config.toml
num_hidden_layers = 14
hidden_size = 320
num_attention_heads = 10
num_key_value_heads = 10
head_dim = 32
intermediate_size = 832
vocab_size = 8192
hidden_act = "geglu"
norm = "rmsnorm"
norm_place = "peri"
norm_eps = 1e-05
positions = "rope"
rope_theta = 10000.0
rope_fraction = 1.0
qk_norm = false
attn_scale = 0.177
bias = "none"
tie_word_embeddings = true
parallel_block = false
extras = ["capped logits"]
init = "normal"
init_std_qkv = 0.0272
init_std_o = 0.00514
init_std_up = 0.0272
init_std_down = 0.00514
optimizer = "adamw"
learning_rate = 0.00103
beta1 = 0.95
beta2 = 0.98
weight_decay = 0.23
lr_head = 0.00672
max_grad_norm = 0.5
warmup_steps = 269
schedule = "wsd"
decay_fraction = 1.0
decay_shape = "linear"
final_lr_fraction = 0.0
batch_tokens = 131072
max_seq_len = 1024
doc_mask = false
train_tokens = 902600000
max_steps = 6887
dataset = "wikipedia_en"
MLP neurons of a small language model. Each row is named by its layer, matrix (gate and up: input weights; down: output weights) and neuron, and shows model dimensions 48-303. Each number is 500 + 25 x the weight over its row's rms, rounded and kept within 0 to 999. Numbers have three digits each. A neuron's up and down rows have the sign that makes its largest values positive.
After each neuron's rows, "fires on" lists the tokens most often at its 100 highest values on Wikipedia text that the model never trained on.

L7.gate324:524511542505493498467498539524475510471481504540506463503436499451496511482477536499486525530515508496493510474503492514529523486549503508543488494552483539499467495475502520517519468496480531512499501466530515488480541540497496506511522493519479474517502468478506504489522482487494530495527499472533537514502514467464469527539477538478507518462530503462452453500467512489535447506505454515505462470497495464491484502471471532501463510545515492502506532508522507515486437518489492467501526489568483491506558493509517484501487505523518523491528503485517491488488497456521474503495502498481487538494496460507486590476509459453454532476528500534507498502502508468523533496493511498504503520483536470484496526501506463507528511493535493506549532537511496470494511471550486
L7.up324:506470531510481492479515480507512456536519511514550463504498488501498529480506510535489505536522480500496520536541502504510505522545517515520492482494523452475466496467507493509539508521514501509562494484500516502463523510505512494491488483489495469531446503536499510483511457471542517452540508516466508530451537509485478466584501550552527480484484513488442480488496471471515471528507487506481462493520525497458480516513502508463495491500525470503515557503514463497482512497514522485504498516529493478510532517541483465521489525522503492509527515494504505503479476506506526497525496501545539498465465506533480521499462517544508527461534496487496488552488511519556524467492490532453479499522500452485474538444504479420546515537483497484508466535488483520439502534561513
L7.down324:501431496480492521529491509491498501530506515530526487505539517470479509483470511531516444469514461515495483547507486489514485539459556506508498467479512494518514519461515479487498534544506513516487490464500499502483506488483466457467508449500509480451471501507475492563521543486522480472466503497475484533482505459542501505526486521554479481530445510487533543490551496476492554505526521519517511555490502479456499474494518476494506450476490520495449491487526478492500531490491521515488491478482492503478540501467483530478535498498526494483493536512498515491506481555535551527517481537491512449502506512484510454519478564557492504494526529482473488501509495551486496468496454543455499495511476488527511533436503484476521463496472524491488473460494513503504515556528491
fires on: "1", ",", "0", " |", " to", "4"

L3.gate151:544506489476478493471472509517470510509466453509494498476469476490531483530449485511539475500543476501498511533486468516516494542488518518462492526463519541518535547451532504494521483523492489505517514462518522511459539495495513479530531493532505459519469451476524514484521504518492501503494476488517514486464493507488504503480493536518503488530473487508509497480494446528540493514500491510506492455517448496502551486467512508529506518500513528508486480508473492526500493484483483496509489475523513492524504498485483488476487449512531489464522478513452486494505509488499493498485528493503506505500483450480493558496522490471475490517446460461536489469491521506472511515515470528499480501513505472425532522477469476477554520475518489479528525506433534486502534488527493
L3.up151:529501505464478463517488521506513502500481436486492496499503487493533529492457534542502477486538487531491481500546460502475456506470475491507510493499482509494502531522526510559511499508486461502504509471448488492507483510488479521540485507518499460533517504501492535509531537492496537464472501501507481519483484509526460548490507508480524495494480498473500479512464468492479537564542528524512470481481481501486500485514485473514549490514497509479491512494496506558514501467462477497521528510547497506527547492511456488497477442494535475513497456516437478473496507484515509531483459484527475513528500511481499525494479513481516480487520502521518521465535506499449496527484524516498518484542474488509462581482469466516521529554476490544536471463505504546471550491529479
L3.down151:540495492486509515508488517500508504523536490458489480503525491502454487509455527527533517496517475484482475496520461529455500510466473489519491504477482535494534490514485501520530529503483461526494478472503489502510477478467436492467485489492494462481541533500499460527528513456467531490501515446509480501506514535527471505485467476488513467479495506498472470532490477470505462516542534506511487475501506509516506475517461497513491503541473463466493454516477493521500493476538501540465462467502482534470547531515431488504504505496501472529485513499499495497509520508485514495520471542491497469506522513549485540494447530513534458489534532499512510477497537558447493513464485608491530468508489474485501555498553479505462460528484503526507492482514483510486543525529502
fires on: " ", "0", "1", "7", "2", "-"

L4.gate474:507522486531525487492517537512430501484526518504502486492469484491556477481513512504459481469552451501538503504499513447532466493525450536490548539507541519515478473486472514524492486488494484550505505498546556469523494481511501476475526530468514494545520437492552492478495538553521505535511497488512483476513517502498535512535487516517496529497501564520529527485475527510484499509525488517508479472550485464477532480489503485491468448502449519495509518461495534514524477499519519508493514484532520477476495486483534513503504484518523515485485523496516504493496511448457502528512490498497502526464471499465524512483498516526503557492496489513487496467482464479536499521511480518448451499504530490481512490509511492509526520534494533517502506479492508479489470461492490
L4.up474:480511511508498523560483480499486533533482510487498491468507450526500500479495529516535543500535483546526506473525489485456502526471477566510502502521555498500473497483558497522519512488532466498512495510515521507523506499484479519520479535504528484465486489458507482513515485490495509531538507465510512476489509497476487527504477486502507460452521538470484489473479534513478510508512499513481480519524493499499469483481501490552509487488500502526497520481559482499511517503498481497554480550530502511523502479467487497502473494520475491475485504498478451494500483498528517518518468511529570500516515496509513468519443524509499423509498517465476495537482479477467502489467501504517480515496481514519498510505517525482515510488546538546539493461470516512473533500489496
L4.down474:512480436515477500532483520521448505483518473447481536478530549543491484497521473483490493506500483505470474524501509484511550514495535482482522518495487516498510520508558487518536479504528500480502515493465474484483493466515515538512519505513483465565528497447476487475572518465490505505528513494497488467534538487464477468494445463478506492496519509535540519502512489517500462457492520531486508555469489519515453480533514513502514497548507485533492437490503469506487493487535484499511536460519483523562504505515528512482473527489480545523485499466449505480501489535496509461457458513481547518490506463457562471479469514503522487485475516557498486529531472500473523494491498498493519485513502528527474485506506535501482548491507487438518447505525513486512507510500515
fires on: " St", "\",", " and", "\".", " History"

L5.gate174:504526499503527486493519511479508510457514475517506497539523519472483463509508489509510540476500537537543489504510500521491483513470482502516502494470544493525491489527480536509489467499498514473514484546498467470487504497525546477506537508510509498482518474471494493478533459485535519540565566487526481525491516472519479467523535508513511508515511522480502492497499444528467452495488458494504560534546533430498503548523496532529496528546478513484501494487524558499511507518493496488497491482488523501477552516496505487533498504508508471442535483467516455525464511499437506503482476503498496493476496498459510519461480507511486488478492505538492583476481529543506493479490451498463462537488512513500518491452512522494533501513517521530531484479491515476521475462477466
L5.up174:505489480509491522491489494527505492508470466553506537452533489500454482470475495534495484496503514494533488533474547470532512499531490489487517513509479457508514515510536453471522489564520486472523498452499483506481487556506517505490525499485542502479445501482567504477498496505531472493498475536531476534523496492480562504507495513524502466482502451496475528546543519481524502454522481481489489538546536532474500464476494507512479494519500473507514496472468441483520516473496552510468473503529470500479520521495495496501518542516491492561492481466467496525522520493486489485468540505458511527484530496516538516502504502504512451482551541491555507513553488502520527536523493491509525492505466532533477471514477478464493467459497511477528531580518541471498530500528511
L5.down174:468512542537524496535519525504472489482468501506499509478491508516508510467465518496500505492471504519523512524528502483482507483499473509510539527501520508507466504489498526520519520573530526505496483456447492501493506465509517506506533509474493511490508477458537515491525512562512434517505516516512484559453533528521549505496498547505514534538508499473499525504518490510532502494500445474504480524517504490503541487526486544536449543544470478512519517480468469535576466476515525499488469463532511480503484526499488510494514487545524493525501487500499483547508536509444478499464522496483450470501460499486482546479533492504513475505531519462491511507503539530516515517513470463481512531493503538493541473522482494480513484475475523472540530510517538499509468482509478
fires on: "K", " K", "g", " La", "G", " Ka"

L9.gate393:492504467479527488493558588499513482506497481547505503490498528521471471519479552477513514484562539432486517460460507527476558517461459508533487487467497465471485545531520521534480450551478484514498476525498479513501531478510523494511493492499505518525490484488499529525449472489471470504493467467529462512515494464502483514491527538527469490545497497472473485440493503501494509499514468464518495522469532489527548481504486552500514508438524504494476529498511507453447513485494494505442488504477524490521517504546538495468470497522502487475501483479512529488510512502519472505490445526502487503480520507496478529523533458495513504514517485524544525500504460486509519513491534465535506499547489498472487520460546498503510505480531507520497516491511522475494494504501471
L9.up393:512540494491498482528481526487530532476469441515509488512494439506512471462494503502451486485515482467548505471488513517508504537528503559476478538492514493529532476479511483508468520504570470491445497531500467502468505478503466514474519489458487466528484486445479530498507433482539436495518479470550547496489491488511530501522469494508500489500480467467453481480440535481480501483455487482489549522489496513519495514486503502483536494559447535493488483472521490531490497526505490524497496483492496514526485478506434482494505461526508474489475498494517464510513503492512473516477470554529501488520506559498529513490496488511503460507477498507461552470505445536492516501524478483504447460495478467492511514509464494491458510518473497526515533497539479522479454538518493
L9.down393:514490509522528472451456486473500548512500448491483497512465470525528502464488490542482485488488475470542543498494503518508507559542530536466523515509476462537479474446480491530506514525545471500489531491474478505499517455474482492483520515465466474519549501453495537461538470465529467485508484469501525495511486520520530442557454478542482512529487497476473479522510482492492478513471479486503521509499471504498506530514494540476472446460454539516507484457485524501473507501495481522464524474493486513490502499523447508486487518510510466543448530483515497521451468524495512507499509519506494493491523552504536483513442498467543467487475514498476509554515487504502456453514453517512476466458496517464493508514484491469465500521507498493538518519513498515490471518491499
fires on: " ", " a", " the", " an"

L2.gate425:494509529488564479477480531494483542513503502533490481549530501485485490504495483506500516491520492504532510465501485559518474508491467464496509454483515510496467489506486503491525469516524514498510497509541521461500498493516502459450530485492508518513487498442547487480499521490500468530513543474499504499436527504508485508531481526486522480564500520553531510485510508510507465493470533484505514462512471501525508505471448476479483492489508540500514530509464550554502520530495528470506501467491539492483490473480506479515515505531509512507514510503485486512509528506499488527477514520414496500497531476485471536481508505518498497497514517498510515489501503506486554524526504520467506476480481455527534473549583496498526539521500553531536523496522544512521471487479476
L2.up425:516468492474488509546444534509485497501523462510421494557483496527446517528491489504507480496514507527536521528484473542497463515438496536539462502478513512484509521519503502456555508529501495470465507491519509463508489495475483480485519452465505489558528497517530528533477470510506493483532502501478528507470568517487501531505513504488483474515510498477527485493508515528527531495508474507540501484491488514500542502507514529513468498503504525494509461515495470507499479421548464523475485513517510505535464548513484510513525512493466490497543469481519503534507500531444467432484484495519530526493514520521492463517518511505479487469543483499524539480500507490497500484489520483462505497488506519467531503501523521487536491488541517458507499541495536481516512483476467
L2.down425:473513504524483516526450515489475458553486473498455522544462542542477509550481480504479472514515481495537520523473491545499512477468462496513435459500473500505526518488528518462508535533488507479515533495526501464523492469453495501498502503460552498508538513502507481510454499481517515507515492502461552495472571484477537516529547437477504512514505490500498469542480505507518541485498479454493500465526522521519550488465506514503481502513468477502526480464493473527532471496484498504481486480496512500532488513469504534506520492535523496512502519425525451501507476496452499483453501527467466514481516472505497484499495519500554465494518483502510501486497536468484516485519500529479497485508499556476519500496479479480517503508521523490493479513501486458534497505492484
fires on: " K"

L4.gate322:535501540504527531477482507547472551518532514538498490491452512478475491488522521517485498521540539510521518467480527491525497512492525496502458477520475521533471495510449503535481505522500502498447558519517480501512541495532498476519492501481500487516494471535506524526457472458522516500492484554509477466490532459495480529487514503505503483541524512454477495536498517515480508485487512489481505464525508476506527526537449509531486502503545492538479504498494516445479502529461536539481464546522463489522479493511578508483487528502547518503535472489511500498453522525490511526495488516500463509490515470493528542447506497473517529488466517519476521520456482510488513485490482504502497507478482515532541494532467566529486526485526475512488490498499500485495470448539514
L4.up322:487520486463484531523441479513520499471490527505440528508487524531508483548496492482519509516470537480533485546519504483503512520490487511541467492513487506520478471514495509517487472493522508512555473545483509495459494459470502496512493501518514527471537478508492499509519478521545517500508495514509465491459482481558472521524509514472504529473545514453514504506494477463493484511507439499485511547488501480513474500478450486510537512467510501503526468504473535468510504540541487487458491527506512520523457458493517495519540473501496511500430456481513536448465502520479482460490498523551503507515485493529505541453480474461478544494512501526508506473498481506454500493524447500510470519501509536509460539453519538506517493488501531471515477537494479476550517502548474
L4.down322:488499476481508490517530475487516466462518500486477492495470508533480515451530492494511486524480511523481451485495536519483467471479539506534509472458517547488521548541499491530489506508468513482458464473495521485509506496481509531492504498526514499486527474494541474508501476486505485523520509484545506474545577472476501515538503513481507520446514503474469517542505504505475481481488504497463495535517531526488495570498496477519465550473521480528485468482487524466500511487476570547485513502504443477516475486481490550533520507493492485483503517443478522499460522488499508464486504517486543512474514562515492510506520504437501538518440476515513493515513501495517527460502508480495506473484480487511498493517464471470453490472518471521472502478467502504467527492505526
fires on: "w", "ed", "rose", "d", "lo"

L8.gate505:501459460518517500522539525498481541485486474476501525558497507489532484456497487489539496454534533454492435485519471474511530485458485461505517505467501491495487512513499495553467461491481485448535475484526491506487503516489527484522522556503502489446504502500517473476498485505483499541426487512556482488455487529495438555525507490491505471526493495503526509442523497505526483516446510468516486510496505485497483495476479503504523483519523508495489533568527482487458458476507524492465494488472516464478492475525525468493470486491541494460486492520525498479508525522455470517471502533521446509510524515474488509514529490497514549467493470504490519485504511507489485486499471481514520492534491460494515531518472527501490494541537493502492508481518527477525482458515454
L8.up505:498489492509514546492513498521502494474470472477501530503529497544495520500513489530481536504514484520520476520528487467476520496499479463492448496458454484521522519486499422518519503507540503519508502459472495516539517516488483503519484531524453500523499517475528498487468509502523492466467513454467452504453426528517511491513534531541416513512496504522479497477496491492517463473490469487501511507474508504429499467508473516472489487504501475553485481505518505510432526506503514487464508482482470505493500504500484485494470487493494471494472502524468497536505513502464523470491489494524481501492471522482565524476533489475530503476495513500489516506480488544479459517501468500510495447472465471472486518542496503451481517507508487500501570500500550521519497504502518
L8.down505:515474537491502474510472506498504565497489482459520493505485505553489502489481483491521504448496435493514455499488471486484536496486492490508478538500497504574508492538525510523562484483511498520516472482537456529492505509485520482487485524508479509506501495480509501487521452480504492538495496478502480473445517536518523479501506501437462479519519560511481522457496495493524489494503447547548537507516510503455492480557510495460486444528500478515504518466478470495515531509494508494517518476517501473544502539525466508520467446510505477482464510496480460485525542575475495500499534524508469462537512519531512504506531480479512503459482540460502486528479521517472473502469475521541493502481479513475503529493471516452547521509512472486524516496497529534496477477491459
fires on: " a", " is", " an", " was"

L2.gate381:524520511517541529507505502450482526479489527508534483515494486516545499541539551536471510493503474557518489521477499509500492501510518482435531507487483554525475454490519513464517477492501488468514518478536493497512521530517470472473522494519493490483483481471503489519502502518518522574505524503493489468528481519532463508531487510464523486499487487463511485503475484482482472511525485505526458521538468495517518494516486507526494513494537536518532469526498504515509496515466588503474492456477522531487502563487515472486482507507513500554494495466478529528516521488504485504479511494478505497517481486459522510506527502472500519522547478491521498484497515469509480452539497500475539485500486468488528498509493505489497530517493530534533503538496491454549516450498507
L2.up381:524517507460498485467493509523512494480529470478516484482463496488482500498498480521456508517478467498454457523538505496478506464498511503513472513541468462493527467494513522462528524484537477499546533474491522522542488536492482471524456451487525510516465494473520502536543498518494487476515509525494470480545476489519491514507481459492531509453502461509492483470503540540466513486517478519502501509461471513457464468557489481535540487544507514496510487488516488529490516511465507501481497506472530525533488505523468480531501550488543472520461505455437518472524496498499515508518518465509507514530476513514497508523467519517488468490536475484502466499462503452513481470517497478479510519524454534486526494489445511480500514499501480488483503448459497495536527501481539
L2.down381:491507520492475507492505606523495490488494487504486475487493506499486495550493463498520510499497475484461463508515521521492516497517461488525485509518489498589508498500512497508539505453496520500507515493492489486508512503489591494605467472490501500546500510488478647522495494528497487501487513504495428494540484476487488468490488443513524500493495490494522503487500544509481493499519525525502521474478480480510505493615495509481529490527519542494558499482509485530492503503489492511486458512479499486524500484513491485508497521491503503480500484485498493468503525494517512515489486509511473520497505492462486505501472471542446516483510468506504493495485512489517476498518503431479513527514465514506531482475482507499500518475497546493459483458489515513507517501500506
fires on: "-", "–", " "

L3.gate730:489460469479482507477519549549509509512504495494497514478477533517494485475538517511536571537471512528501538495509527504540505490520512528557518502439523527490459498453529499501519509547510515493505480523484485507463535543559507497486506530506450503526483455499549481521546503522468460511509503497470553457564498514470494509524528500509488512477472514461535473477452491499509486424479457511523477467505563477517501488509500493495457491481532514478482567472512519520474546492463500495488503543511514497507498497505484480477529502543522479508506540514538495503489485532467519500473491503462498510548509512526464506508490454528477499524480544500501493507524524449495487521520511526483499511477502521487500493501471509468494495501540508504543501506522529485508468498479492
L3.up730:517511522513497490528481512479504495500486492518518525499496503457500520467495481474503531502514495493506491501531525465498486498516550516485505532473472458501475486485533502471483519515523491527537472503488513497526520510492538449526481481486498462449470520484506468524468515524471507501490477492492553501509480501497497503455510543543502468472502531467523513544489504494519475524517415509515497454523514508479520482493498475523473494506505499465552551473474455525536520510492486547481485534476521481524468508496521444521522530529502479490497471499498450501514468457505484486487542509530506497520452508539503493499504464485505469491505497464505466560481482503485472506519465488471511491472482504507495475507507475503526548484497506501536490516472501502494510511490508
L3.down730:488466520480486480511498502517450486496523481545488468547562500513510489515457521480506458525495503491512445514489508498495488506456455485480499508528496499507487502528466457478517497508468495494496510505550497443497487462521528492536477550515493473471522480504493440506474506474458519512515489523533435495434525534504525480493453473502497494514504482489497530518536481516506486502486575499476503512483502488502467551505515479476551508534530494485461492490556520514476517486535481484510498475466499496494510477522552524470492543463489488470460493523482480465508533524498527504505520541511517485496478500473469473500511519471492514486532499540483503493524544513490503515464505480488504492504483484524518502529502500500458436499523532478511503492479510497505491471569522
fires on: " |", "0", " of", "-"

L7.gate800:534487528512520502471473555513498530510481515523457482484500531469527434505489493480490501503497473526488513524539508537495538538506499478505505533519501515499494512482478504500495495559498502478491490465519533485507490506506520527535505505550516528510513478503502563524474533525496534502517489466543511517474479510495511487469499557493513461561496463474500526476498483508496541542520498514469476483512493481486435488452467524488465512502493519539493450465497538501489530499542532484457496490537517498477502537516515471512467490458470538498525503517509508508472492465488459494505479478459423513463521450476507501505536529494507511478514525487488467481501520460511500547463527473511487509488491481488490496522466453492504517515507531526497474490513522500513534504522521
L7.up800:533499509440463493501535481525472531501527507498479470469507525489528490513520478479484532543484485516473495469532478512487509503553517460482428528542500487525474491460491544437515481535541469511549514518493490490470482514499513530499460470450506501474465509506475563545546494505507497437521483497493473503503462497513470480508518535530475489498534485483491471515512490493482519529501472482492487479496485491513490493536471522507514486498461492530538491479476465530473484499487505514492467494563517510543504482503476548471508514500511497532462505511525503493515463481503508522520504480527544484507509492481494484509492537447521528514519531514489498489504515508511444494466470473555445452500454489510490569522514537476484493486503503520505550462479488500482525530477500
L7.down800:507495472503473514513498464481472489481527492484511527491445513503494510446513543511532447501520493509484473496488504482514487469519494514501507481471507470493507467539556503482467489466465500505515541502448487551481509519524474486422502517461520499509478508523482483470490484471501491496506507530474496488475485511495505534526495438496493518500533544483494498482494487450477467500514511486543484516500529486540526487513508479466491475472523473551486529489506506507524464479480509506507509548510520499504502450483514520523538504475582467510524481502490504521489481542495536535481507535494534516514523520522520503503507503521524500509522465527508566493521484533529504485506500505469496487504462479533499529508501493521498461492529451462451531488528483495484484510460499
fires on: "0", "8", "2", "4", "."

L4.gate585:513482502532561534511476567526500537483471515471501494529499516477468483503522452511509500477523546514476463490488485515524507486491477456465531458462511481539469539507497467501469514526476511495537514527485492507470542467494470489504470538468508481456480506567451526504501429485484512524515504479501466503477499462519532523552498503516488518464525522490499485509496432473494519519516483567470495473461500491529509515449514541525499492526467515544459518452485509472475484512510520499516489523489468467499489485498554499509492531527522512504524505506477532479485522509516489467491467492480478498518515511485532557448522488509498515529487514525491537476498496494488473537531468461504486486476492463517494556512529506474521497489518534470517480480479496466493502502508503
L4.up585:464503504532517527530527503493488537487502472501519464522495500542531485471453497502495514548520476467483492485498524470494479492513481506497548482505531490469506475486519519457475505509524451496523529466511492481477485473469514505500510503509508560524507481490510501481516464522496506502550489464487482584538503532516480569488487523505536500451537476534476511525477517508495512492495493492453495531536488502506521480467499502501498508467528540534524459524472502479534511531484493468536525520527556551507435500476514550505491491551518504516480545488513492501537504487493479501488515506501485482512466513492471509505453488513479530495517492483501523501508518558479499524530527514461525547483531540511463506483509528466536498505480482474527483504512567500495496514476498
L4.down585:526485496499506474470502548478465485488471529517471518485500509521467508473490466455477521518488434519505502503541539477484496504478473504468540449527528467494529484511533489464466499514494522518492545486541458546498493485452504526514540522473508522501511516506521514508493563531466537506464475486503458483514508561517462482486496506506463514488485506493482516519504464453475543525522513505466482486523503536504530529516481464526492487507525508547518522425487509533493506524483452495513508516514546528476503471489497527490484467482516461463510499467509460493506487484474541492494486497507493546554514523474448513481531519481527533492485501456473537489479511504513517484524458456470508550498475510510484484508521499459536461470529507486496501533485500508478505464499452
fires on: "t", "d", "r", "w", "bra", " pick"

L4.gate401:524477527498497461511473523486444536479501470495487520495539502496507504488503509491512527493506493498482467462540489515522502493501525495502503499457481497510475534445509511514505502530485448497492482511475513539506508512512488533529502473484516474489495507513509507515515530499485489517500488495565557477439534520469460555481473499489491484546496524502528499508417499547505542552484488519487524481542534451478487533498529519517454505477492491533506522540547507522489507516470481508481536498549483498496481509491521482481487532471533494503501465497523502494491520485459538498476470475497503493537470513504505537550541447457532508522485490473532545457472468497499473490537487495478504483500491461431528522517484509457506543481490475493530496507545495540514494501487513
L4.up401:536492430503502502549514458538496509493530467486530535502537483469483507497492519533472525501543515461497484496508449512507528474532525501531474540479517450487530498497516473462493485512490486531496482526504511493508550501473490481481511508522452532479514534557481496484476515445477537499476470530530523513459495536536523550503505518505489549513471483488516484496497480487545519507478506466499478517543483470487493530461491490475463501509519511493498502481507495500465523486502530498495516480508523462509474508495512527501479500477486471474458521474491521461570542486501506539481482473479458508509518523527550487497456513489494558502461525459513483527485462491519488497510490529480495510514503514512494510491551506518475517493469483474504488519481474507499514506486468
L4.down401:521469466475538493522460490485502499544507477504548532475534455501511550515480490413483496461507492461483502503505482515490498527478512502525495487530510467500485491481472507494519525555547483496506501532510535478499493505507519506461482492520517539506494535519497535500517514523504482462480478532530480504497495533495484506544489506450517503548508530525507526499522516537516529518464493500483491457507507496452509477515475535506489498524494513538505512506538531505506501523547530484451486505511528479524518547507434497492514474512484447481483505492505492507567503508458505482481499436478494523543463526500490514499484505461524497476505481449497506464530471496487474501552498532502508524567488486464517528515453494444500504450502503533503489481516541539471554473492481
fires on: "n", "s", "ian", "ish", " Russian", "se"

L5.gate626:507552450519515508515515499489459526490491509503509475542512503531478517481519480498472561482466488499472511429521503497524512555510491509558543517529443517497499503490500473571486473477474497491501520492449502496475514493499539535488483476544484468461532511522545544469529468506511502479537492493517506465491524456523499485547495483535548532508530471507489490517460501504512494476504548478526528509536486504503481506569490532523450498516455479506494490548519493465498525516485510481510533501490540492477523493494539479521516500550508503476473486479497497492481489487496525535502534556508478484473499498475508504484509474496489474512482482473567525479499482486524521480492468508488530470492532563514527491475492541504495494503495542508479495542474515473534489497493483
L5.up626:534530533501500460481467499503498485477515496469507502553549506486546510515571505495490512493467529491505512512526499469523507525522496516534513477505466545481498513507502500488485509525492516491490529474480534501485482532544510527474508454515506501476481545473589507527521489501525566473525460495468467505560498445499520526481514499538514493538479491473483462482489532558452504465490470525522487509514533521500487506543523509513487496488516508496520564540501457505549516492524491480494472507505539518509511537504526487507483501471495478524491451471493496511445515540510529501510519510503469451491510491486499460502504515494491476485514500487505511459501501490480492493483492504516540485474547552481520535475480519553471515464512523492477512502455490473506473496498503
L5.down626:428504496476458487541462507521554495539500514501483465504516529468521503518537491496502431482516548470520475523481472493526495466488509466442510511497471454554518504481518532471490508494518470478517485532504518502471503491513503473479533542465467507531482486477484501500531496530498518453488523463522484536526493542530510508460522515473463472440519543490477497505542506506506514521503473506513521511510516571477515504501504468521498504520514523468504477468481490490515498529510518518497493534510489508520480501537464461519504479509475525530489514556520526466535498502480467496474511471461528462500480492511540523528424479531485541480480535512491492499451510518491489502483493551524485510513530510492475489534488523444493519478465489480540502481550465562509489500496458
fires on: " After", " first", "After", "zen", " after", " Health"

L5.gate243:518466469513542516494474513507478501468511489542488521455530498464515517481507464437497497517494480500544510459501479469486521494510510498519476529493506505522516523472510527497519480543509447465501493493453499471496517523505540459505510474526497511503451481506536511513530524495463476531474520510498493514520480498416507494487428523514496495542506496510533539487499519499496508530466473486531499535531508477508503482491528492532435488457523519512529514504517471507495502520511499524495462445515497516526494506467492449505515498503482495499504493525558535502544546464475508518498483478514510480481467512482476468462463505462478530500455492482467547464513503479534484480517464482479480505538507506465517527479528512480457533504529510511524536529524543502500530473466471
L5.up243:528500503517529473564521493538477494485509519491486536484532477500508461496496510507480546532514512488529463538483548482494559465539446517483506490450514485516522465523483570505454503542505529490508495458518496486489516444524474483513504502522477457488487483558495431523468498465503512527496496492489493450519542504476493500571520470493568513484495500457500461492499550518515495489471452536517532499513510535496522511493523475530462500497496518471485532546504496503444540508477509494469524515507490490493547500525499489522499519464491463484509476458516537456471483517518540487502512484533485487535507516534511476520507429488483518507489482491509491509504494519477488474481522522489540492478473513473514512503497534500479502466513519544527484489501448491496481503488496
L5.down243:509457573450501463493468518497526528498507452521486511538510508471518483496480504521497520478466510474472464505498539524435520532490555490494500498488473510523515489458497473473509522524527525504479520492504523518486499440497490461521516505489528522501518503506486499486513528482483528499505478559507519488507450537494505500517410462486540494543510534529486511501507537532523539491507500512476459474496489522528462529522471492533500495486497526526469529523543475486500508503498493498513494473546528478546530485517484518460521485481470461457498515493513465522485496511510538477482496489515486498514487488479494510475494417482459498461518501497505512535483483540517480466518523469506524506557538512460482508498500474467506504498494519550551499472511519498492530460469506
fires on: "s", "th", "n", "ian", "an", "al"

L5.gate264:468525511534498463543504506463508556517498489483501498526520475529475486462511501500543523466509487477479507447480514504499459482532530469432515470510543508545478461528508535529500488474510474475493471499534496467540515483506490516506529520489518507497518475503502486521475471485463472534462490530477476453481505507507439507503524489489478463500544504490492533467465451526519456488481487532519505498498460507520493483498507482492486515496536506527492535497515498497478517475535533532515484498543440488521502500493535498421479466520513501478509436534533509500488507513501445494483515563513519512473519519488521525500568501447509535515490505525510472491563506479492446504517513493535488459517520515520511505488494498522477518472486494535494517504482524501505511487507456
L5.up264:521522466524489482522520502470487522505511499487494527517540516472460469447503561579483533497480508496529473471499458478466510468494521489497460515524484491499499488501520519517522507474499518447513508466502532499536511518518508489461486474495473472497502483465536502528515546520527491530493537478478484468477525550481492508490510468485481507541500535520507464514508472465528531474525466439473461507509511474460517485470474495489469479509569492535514539466465498480515493472499503509515481509520519460466504509485500500511469534558500522526517452475488479512454527501490488531482522506510518529486515535497471507480481488458516471493492478460514492479451512477488512471470556494507467517532478453507498538504528508519462502515540471515517479514486508522509526495500473
L5.down264:511472480486501518469473516485507490486493493501503496544532502503529472562507502469499476495518487520481501505481486511522513498505530485478481506473509482500491504526498518483470468485503509471535522514471523491472473503515514527546514500479501531515467491498511442502517544483456550524518532480471495528486470553530499448511483510488504447529467503527512520522535517467499495503488476528467486512490482492490530501496492475488555455511497519519498529482516495490566499460512513475531505544465551510538472520483482508510486503492516552465532502494470531501506518475470487475495490503487459490501476502488480525492503573468488481485476492490464509481496504496494489491514464478478442481520500485492484495520534475503584514506520499473516517485514511499482514507497503
fires on: " is", " in", " a", " was", "The"

L5.gate751:499479511535480501480501490519461540467462515506485475565535565498535506471544484498466561490509514493492452469522501507505476468508500506491578504525518520476552488530472460477540475505510484521502475524496473456513521499468514492533501516498509516533491480527481509506504516480503503504525511498455517469478502509466502497508525513460486503491441509545519503523500480493543491466512536499503505476509473511500507487520506516499486473504532464530528499481503482520500492490511550447460547501521508484486507503488508502491509505507497527483488540510493539514531464451481492529423497501484508496540498484517511553510537491480489506474504476511528469509468511513468451499539541485521499454496511513538493530511486492514518494468475494489481508474548512499523469464472463
L5.up751:536484523462557522499499519489492517437472460508509521498509535485469481499518469469451530498474525490509503480513533482455519505499441494451481532487455506511490516505480484518521530495490445505556528458496488504533538504505473510473534494522476500487452473460496511495516497490493500509537496505540499463540501513487497507497466449477554543463507496533513520492520550502510494472448488485487479494496520541527506469530496534471499506493506503503482485488434526503469468539494488518482471508453530470502498523492487506523508534502453487535541492518494487504491489514514464508489538509470501525479489519511492488506485490494497483499449465483468495499448514510461503549516524501520500495486495471569475512512488511460481513508460488505460503478527553457553520491505523
L5.down751:518481502506482485444505460464489503531528464480493475519499510518512515517500483460523484521498438525542516503525485518451492475470487490509517498494509513514535495468519532503525514481485476548538495511482537476499502450513475476540462438484508524530494452513451552509479489445507474486494455461473464490528480482486496530476496494499466518470493489464498474501534535483493496490514494462464486521504498506502512513511510511464508507506483512512564487499531499530476519535451505523452515436478503519512504467500516454534494483488553550530537465501519468497491493552503502519472496498539482480520484483471505503497488507485460474451520499516490477466506500502527509490531487446446497465503529492495463535466521483535495495524507526494521527451477473544525511480487488
fires on: "–", " ", " |"